Part of a small language model's weights.
Size: 11 layers, width 512, 8 heads of 64 (2 for keys and values), vocabulary 8192, 32M parameters.
Architecture: RMSNorm before each block, rotary positions.
Training: a variant of Muon for these matrices, 560M tokens, 8604 steps.
MLP neurons of a small language model. Each row is named by its layer, matrix (gate and up: input weights; down: output weights) and neuron, and shows model dimensions 0-169. Each number is 128 + 32 x the weight over its row's rms, rounded and kept within 0 to 255. Numbers have three digits each. A neuron's up and down rows have the sign that makes its largest values positive.
After each neuron's rows is what it responds to, as a language model described it from the Wikipedia text at the highest values.

L3.gate289:100122106139126160139074119190169144041107153153102150168130095130155123135089127161091108093139154102156160167132139164128074184128202106128159079135154097109105120105125102133148133090172137131112125121132131119154171122055143180119164125087129133102116128127099105092052103148106114144109160120127096090155126086154145153103104171090161130182175136116116145117058147118145092185132170156090079170135125120180133157094099182103149181116124109128088137158171140141161089146063172101157220099141120131121126146
L3.up289:149080105181150177114152104136156168086089107142142121112184160132084098138149120153141144107154054077102143213158133136158095156160091114108154152130129171177122120173132150162091123121143157149143150140101168134141147122108134089117131111130091140078121122138151127145162102109096111135202185133081072179056126113123119148176127109102140115080179187111134089071169088185126176125105145083141110198103075164121091089137112162181164107142247074199139091072114115137134121062172143125107121086090116128130152114
L3.down289:135062157105100150161141117097105088151141103088069189065076123128093074059142151184189102140154161122124137098116126138075120103129062097103082110090136128071117125161146142139119150102134201144140171105094109128110160105132123105141147119087137162142115148161163100072123081175152132177133194130152106167107093120143160109109142153147190087119152194184140166133112118144088164141154064130084131124099076083073094065128137146105162167128136122144145105175093067191096100101166114116182213172082162125080160112
Responds to: Pipe characters between cells in Wikipedia tables, mostly header rows such as Pld | W, Votes | %, Gold | Silver; occasionally semicolons in lists.

L3.gate264:089125093148100134103160129087094122091164091099132115144133178110105174098138121085154175142078065154116139194179174126114103126119090110111157168145174160151128058104084077108140095176142119185119139142135059153101131115063108108106168095161154165084104125167098089124160159108123121105162052135110101102103111177159038102141145125145154146123175114102120179122144139154082143189142181114146144129165169104200110106181158077145187126096140146118117147018116105120161133105106111163116109116046094130137112108
L3.up264:102106112096122123094098100166144179145115140165118204156134133120093127107174111143175075149058142107127115115171114136104116150063126093130191115186151180091134105173108109140153077104145126092146164166147110146207093155163119101114112142109140154087143109110131159157078179069085126176088087168118156133098149177165097130085121120125128123192094159153115183086126131147140089120102092128098062141085115214134133149110147100111118099170132134141107122136189131122127107010125126149094119146123059149122131149
L3.down264:167123046078109153115145125119107148089155153100119173098121169182095105080145108097189146168111152113125090149187139091091140142102121183150163137112132138116104138150124121079136089089085151111121182099084157194123141122139107157170171079140153147135113151153177155166116123129098118131135131184177134024081090131125103129074122075169145118093152162137096119147138146079190138146139203112123137168227119073100159184117137141121131118141149139118108102089140108120125127077144180123051121143085185109103150093
Responds to: Middle pieces of long words split into several tokens, most strongly "ingu" in distinguish, plus "os" in composite, "ut" in computing, and "=" or "|" in wiki table and heading markup.

L6.gate1067:161179118118152076101116184080126103100129089092112148065073127155172176086121126108089149110162109105159165171138089132136154139149081080098121139153123127050123151110117080163179132127116097089140105150113093075112102107121076086181126146201082128127101125120099130151147154111166139163134092168095125122115130179104077155086154167099111090135096111177102170120096072154100130101152099133102122112111136127110107104099151152156157138114131082178144085216162186117119106153132120091151122063143099124106146114
L6.up1067:152174147083130109111120132158177101058132144101120213168145194163134128100112148129109084147146147134155162138116124121116117075151169107089140087156110089169098121068101133152129121109106165081191057193119112130170085094126127108146153118094063144171093158134151112157141102082138124161166173122130125137136139174096117099088165115181141123160112158126151127107120112146132139134120135090061144152150158121107151077132114159125134114118104106099128126156115149135119120110115123093148160056114154112124122092
L6.down1067:147157151136145106121126116139089178100180157094147103131157083206119176091109170143118137136164113116133162095091093213152090098110141115162077114102091149148145130139152125082105151165095100130148061109163162163070104108110134129110117100084064094174157119097149123129126114178132148179068106152078111109131128125145150174113097062090150138116100086156105085138140138154130075066112124126133143107147172108138066136124163073082158123175158094110120119120163174118154127146143064168183152179110104059101178192
Responds to: Fires on the token right after a completed noun phrase subject or name, mostly em dashes, but also opening parentheses, commas, and verbs like is/are/was.

L6.gate352:165147153154163069165169062084143139111112125076144127167137101154192125154149082142161061147112146114111104109119108131125128218152156155114113205104173152101094153102144131116112081098074124121122170098125120125152110145137129135098152132197106101131135150136113109153152137085144136081122138130105162166105147112185154099122167064123096127120071118131105131103130157168131171129121231143082205106115163116118098132092150152162115080161119141153082131104125177191134152182133140110181142114150130095154118166
L6.up352:226142132157141169084128078097146132106121137141084183139077167111085109131068151148140106198167129159087083122196109150113159068106136131128094066183201165131166100157107127091139153122134151148106171151143111131107148095126153090122037126105151128099141138165132093083131171119156129093134091088110193137131122115167138119099134120130135137150170148117098149114151199127120186179121064088117117143076101133157131113124147153112120137114106158118127120124151156186097152090107101195116171115037199120111121073
L6.down352:130132131159131137208180123080153133130138137136172173096132132144134175161186082110132159162166110121144193088103132120041110194103144089153118114151158124127130105114154158120183111101138164109142137110073057137080072122157108130123118122135110166124133132168177079121102127117124075141113137147108127115079186123129144086121196117066101107152097138120152146084140165120109123092133073111092114136137155106090128131101094121160181148082124099067141149122135149085138096121104146110154181137188119164118255113
Responds to: Inner pieces of a long word split into several tokens, mostly names and titles, e.g. Vari-et-y, Appren-tic-e, opp-os-ite, plus dashes in table separator rows.

L3.gate468:161195116111054152098103101178154159083139172084148047130112131149144097135116150109131093125127091163121099129113149141130120133113158110113117118097144100127114075126049111169063139079173114090137080210119128145105095159147132142092132077099116077117142159140090087154137119027113118127126130107160141137135163149161127101121166089117163158151103102105151094119119148172112140128143138125080146119110151105078126115121144087092175127116136051138135159095099137088134178137100138106071145129125112093171135044
L3.up468:098119124103135150155105139131154118088134173116115167119120134108160080174194115161117101146178058132139138158096156107105117143138155145081099108138124061121143126136145098136125101086122147080071091191101132135136118144090090150122147162158132103124090146133096131144125105112137157099116135209174113156195153166094117120102141112096121135118104086108119147136162114137132108242135166137084078125142148117097083112162161054147197108165098148204162146104108154121160035171105133125126162117121102169129143041
L3.down468:096089160134111133127106157106135078108175165168210164094118122140124123173131100124114151098133138173128107187126114149108140178072200134088116115096126108123164125101161119198161118164096112117089118082143145157090069127087137094116113135128094133124193178138141131138151114167137167085104113186121108175184155187120093158138090141100150134147132136158091123166164087083080103102127132133125114144125137132126038125188118124126105094139143146142145100188125153116164088103148172148122085163127119136170150172
Responds to: Opening parentheses after a name or term (before acronyms, born dates, aka), plus blank lines and = marks starting Wikipedia section headings.

L4.gate682:075100107141049101122139129097161178119118101113097087124132119112119174153102113076120167134118100115158100176118121146126082114116124146117126084126134167128090141150119153081118152110075139131160117151144128061119177121139127135103082152182179125118173143106136171140154112113147180140165112109156187085111103151153127192097186102136168106173154152188136167169118130092148200148196108144148125126126108140117066085137164135102127099165088092151144116100153159090154139090143073113090112135124146161132102073
L4.up682:133109051077115113136164158162119111122131110079160108132097166198157114077116163146162099140147103156154083103162128177128110112077150152147119138156190167178047198125141169143101140170053105195126074120150142042133100174135095108114137054150111220077128136122141119130087106174101118132165110161091169125166165132067108149111145109125127151133151138171109128148103073077176135151092098149073128131170089098116115176137058117176187128138085115145181200105107089105125120122107189107112138116109117138130092115
L4.down682:128149136095113120085113142145080131102230129135168117106085101180107111150168110126124091113111104125107056100153186180108149143081126100140132128108134164119083141113166203143093144127178122127167145159122148095091058128167118110142096103125128169109157131218137144129169148122056150064084140165088110109108133166086154170098109111106137130107128132100159120073150119135148113152115150133099132139118153189130122174080098098103139160173201132154172092143181117111162166155176156088159134151070078088114082150
Responds to: Predictable tokens in formulaic Wikipedia text: lead-sentence words (is a, an American), list bullet dashes, and mid-word pieces of foreign names (Filip-ino, Mauriz-io).

L6.gate21:086105118115188143092134052127132091092102105172128179081169091118039103121149139116117126095148133098131137111139093074131106162125150089062191169175134108097106140105175144055141106175109162110179174126187178136157180068091130144129159158083163138100134148091140035120190099109134115076111160136124132163125159104115109135118131139114083097116164075107104150137144163106156078200116154168192156161077127088165113108040175155103105169050177122109107161133110126161214098100096119153155150144138139128111143122
L6.up21:169143153164146134174160143193116137153111181130087133109119108160095114103166129127174096100093098095144083133154122180109106104160094168130125188129129150133114159082135103147101095128146106109200135156137127154182135096151194135146102168152124196121122070096121089120139162109151159096158102100117134121092134113134117139115103120092132120155128165069060143081126155163154119115122124128160166158132164165094108187142069103090143133124102125141164164079062110123132155160158128133090111095147146207150123163
L6.down21:140149137124131133102177113063040145137118096101114137118099110115137127108151154131107090112135173135109127135145082143003125133160125120138145110171119145162103156125117082124132170125101083101116153169158063133103161111103174175132106194115106124132126130095036103171149120102069108133173124123106134188111124129126145131126080131131053127146099176074110095123175119112124121148076155133110139148138196171097137137100129125186137096082125157173056160144127038052138106151125117129178108133143127136081101099
Responds to: Word-piece fragments in the middle of longer or foreign words and names, such as Gymna-si-um, Don-eg-al and Mor-oc-can, plus some table pipe separators.

L6.gate834:113172148099093063146132157164177083053161110130114067103095115079102074139110144140099145102116175111134127153131118152115168171156152101135121125060147163171099112131163148132123120121157158188163186158068104113061150135087136114081149170122103110121089114122117149186146114177133151081115115185110109084202056113140133115102171202151116173159108116069092113156068122130148075105039090109158162175126066084121111139058111074096086101110166115061152112132103083139130088126133126080175135148070128133161142149
L6.up834:173072086105124100109123102143096161109103100101165059075083107143070128141114088134173151187121161097137094114081161141082113181141153127135115086095111154173155155152143166185164165091111209086112157169117154120124137150082088051131126121107199096120106120120134157174163106176148058111097147091091142133152107137134176136124190182162193126167113172173145110193091157174171101142147138124060183125138110067143181093142102111152143147146099094065138125146114129089104145081073116147082141089086139173191144184
L6.down834:190110103112146122123161165116140110126130111092138029103139132094151171093143124111108112127117131125120050111097110143148128239122144177094072091129138122117080137132133124169164144058119070123117125147166134093127100095135085146188112188190180131103150166125100135122168110127141105137084175106121110130126142108127121104147172137089088127136168138172108143140070118110096129131124181144088213113117112068108111137122107126170193109158139097111119084082094138159127170153144152087146166082101142154181156144
Responds to: Nationality adjectives and place names, or their final word piece, in short descriptors, e.g. Indian, Australian rules footballer, American horror film, New York.

L4.gate1076:132180137140122151125090094171153092101080153169188140126103107112105086129182137116146129140194136121133183113129119162092104140103144070126077168118161104129107083106099100088081132121142109147129056187130105093134097079148098124107155144130167091169096121155114159195104102042129144165122128130097127125149192141154125186066133138115147090124125070154140198146152036106157116077142096158162063185102136081109139136107163148114097153105106132168157087071162121121101145203131112122152097019106096113126115107
L4.up1076:134179116103116130180124116153136086116087164088087136103201084143164129118165100116128073148189142174151096123103141117103178140153139049101089159145143058143125119126140107144063139077135090157141130141102082088103091157093105102134126134149096098161129128132111120118154153114155130115153087056120143147048156118127125092103054077089130152161148115166135132110110158128094134121152131143119103142171166127153149170113112106152202157147118166140152123159172165112112138180124117090106098023125108121150147099
L4.down1076:119112131135141135079162120119100162083156091145138149134146132082173123125129183118140073113141133169183169195152075102133117129112172168078098093075161154115105124101095094156124127198190104078104133182114138111114076113124146089137171129146090091161122074141123085155125128117099122154129058161170151150154167120095121107137096153092147191130123155156131087123145103089093111138109079064131191112174128218088137140142137135129086120073093161160101094199207191105125062125172133112136140096093134120218118183
Responds to: Punctuation or words that open an elaboration after a finished clause or name, mainly em dashes, also open parentheses, colons, "such as", "including".

L4.gate86:079159107121129129087118132158136123149123104171091167127072156078107105178149206114114093171129153151111142113067101147114083104086090106115098122132130152110133090102163109097078173150122172200164151126087147161163092060151195142089125176126071056124115146135205107100124170136132109120175127130171120067143169120121095131090107131100086147086157144119137187093126089172126140145125120157142096135123114105143133159142072121161106116104160118183140152036104164091115142121167164141195162098066114120150103120
L4.up86:139109154149074085143147139099094140074147133129172143194074158106056113125070137152111145156150153095110153137132154093132173170105138113109138197075084126148108088095164116140104139136131124153130092239174153132145153170059134149134106132136152131149125155085166133113149144184116087137097107109122144111119143121176106158129137181129100101151157160129186109123163118129141135200120134184105108092095208182091103113143099147173143151133160064101090152129165155129137137093117115168133174079175039134093110150
L4.down86:183142139161108112133149102143090130098064157103166152091076117138123174097136118146143115154122090120097110143129121078120080163183070119141102114127121116077110098108095123169125188162126138141181136123199176097153153156151136109071103158128131118122058133121135132129110099129173101156150128058178171155088098144103125105102114145131113102115168096138114130138201113150133144093137075132120135146133224130161077090156137131142150139147120117164100081150157124149064179137136167124110122116144152140062114111
Responds to: Mainly the pipe separators in month header rows of climate tables (after Jul, after Oct), and also mid-word pieces of rare names or words (Lud-w-ig, pyr-ami-d, Roc-hy).

L4.gate311:153113049125145150120139100143111085118136178116165112095107148145197134089154132115149094137119103124154100111121098136158110125143106087160135156129117108155111158123112129123142165124138116128098108096117125126116140139075101116112125071073133143122150097135074115118148183153140164138022138150086078108117161064166158143119140156091104127156099097212106122129113109136182145118113092148117166119114156130098151127159162144148233113157136153096126117142086174147102144108095090126149206129076096122081153042
L4.up311:085151109111102150147053115143118150117115107129116074141189118097128089101116134104165126137114121116166132167098122136126096130116197164168154162137123101165143140115126098130102098111079137148092177164135116176124108140154117165104152054153153115218122092136153141150161136146053105032087164137126167177121134125146117056145131119160115145096120134096154094111162141132157176120104151147076134175140083123094098154126134103128151131079169126134123122070117096181117137088143186136107204165094111096142087105
L4.down311:135126163182189126119140154127125092138107122113114077145113115099132149130118129140157114128103078111164053159147098106083126179118123102129133071095161124156052102109160125104082178064165102130104099139119185134111168109163087120140085109156145150110135112192079120161078122157206107120064167107096095082115130084168115143184155147081148110085103133158140127125150156151094181109141170153175145148064125154125111122123099180157147128057102070094123113107140137160134086087107142099127169158130154138134133140
Responds to: Inner fragments of words split into several tokens, where the ending is still to come, as in Sim-ps-on, att-orn-ey, Dem-ps-ey, Ex-cel-sior.

L3.gate925:087139137124126131134144135143123079126154127172124131133179122111186162121099140124112111165149172154140076140096144094141183171160091124159174135184180114137113092126190099176137149128112080127113096127184136106172083184156126128077097116135119128125165110097140140125110172159150116129197140127048164165141095109144089116102128161105099080130169136169132145108133170142102118110187096103144134196117181064086141190047136123120137167187196138074133201120124099129142210108148139124100114178116133056162174104
L3.up925:124136111164154109147156097108100142131068134154157179101086119143108127123129247149140088119111074113136146064126098195161106121159128144069107133103131117118134079120122185148084102118128092086075127174165170117079178122081135162151109093102115132077112144159114133087087127110163081125156140119180081108118179114130122166211112162139184100132144147047150128137085068106124087111102087132103115146098112125126136102097122145154144180146145098117118091170020074116152088098152160087105133093134066104168113100
L3.down925:171085114124121151100162115135101136126154122138159133120115153096170165118203138088114106127179097157127196130130160144175090123168087108113161115137091140155089041133128180126091092122090121084144168161152132136123127154175076213076100140105134081134158103122089110067191099114153069142173130108143140077148079127130143087112127129094111150107172134075098110156099165150088131089101109151137132113145111088139157164114134139111070122193096100072147102112153117160121166168066127140097043172112119098113095129
Responds to: The article after "is" in a Wikipedia lead's defining sentence ("X (born 1983) is a Costa Rican singer"), plus mid-name word pieces in tables and lists.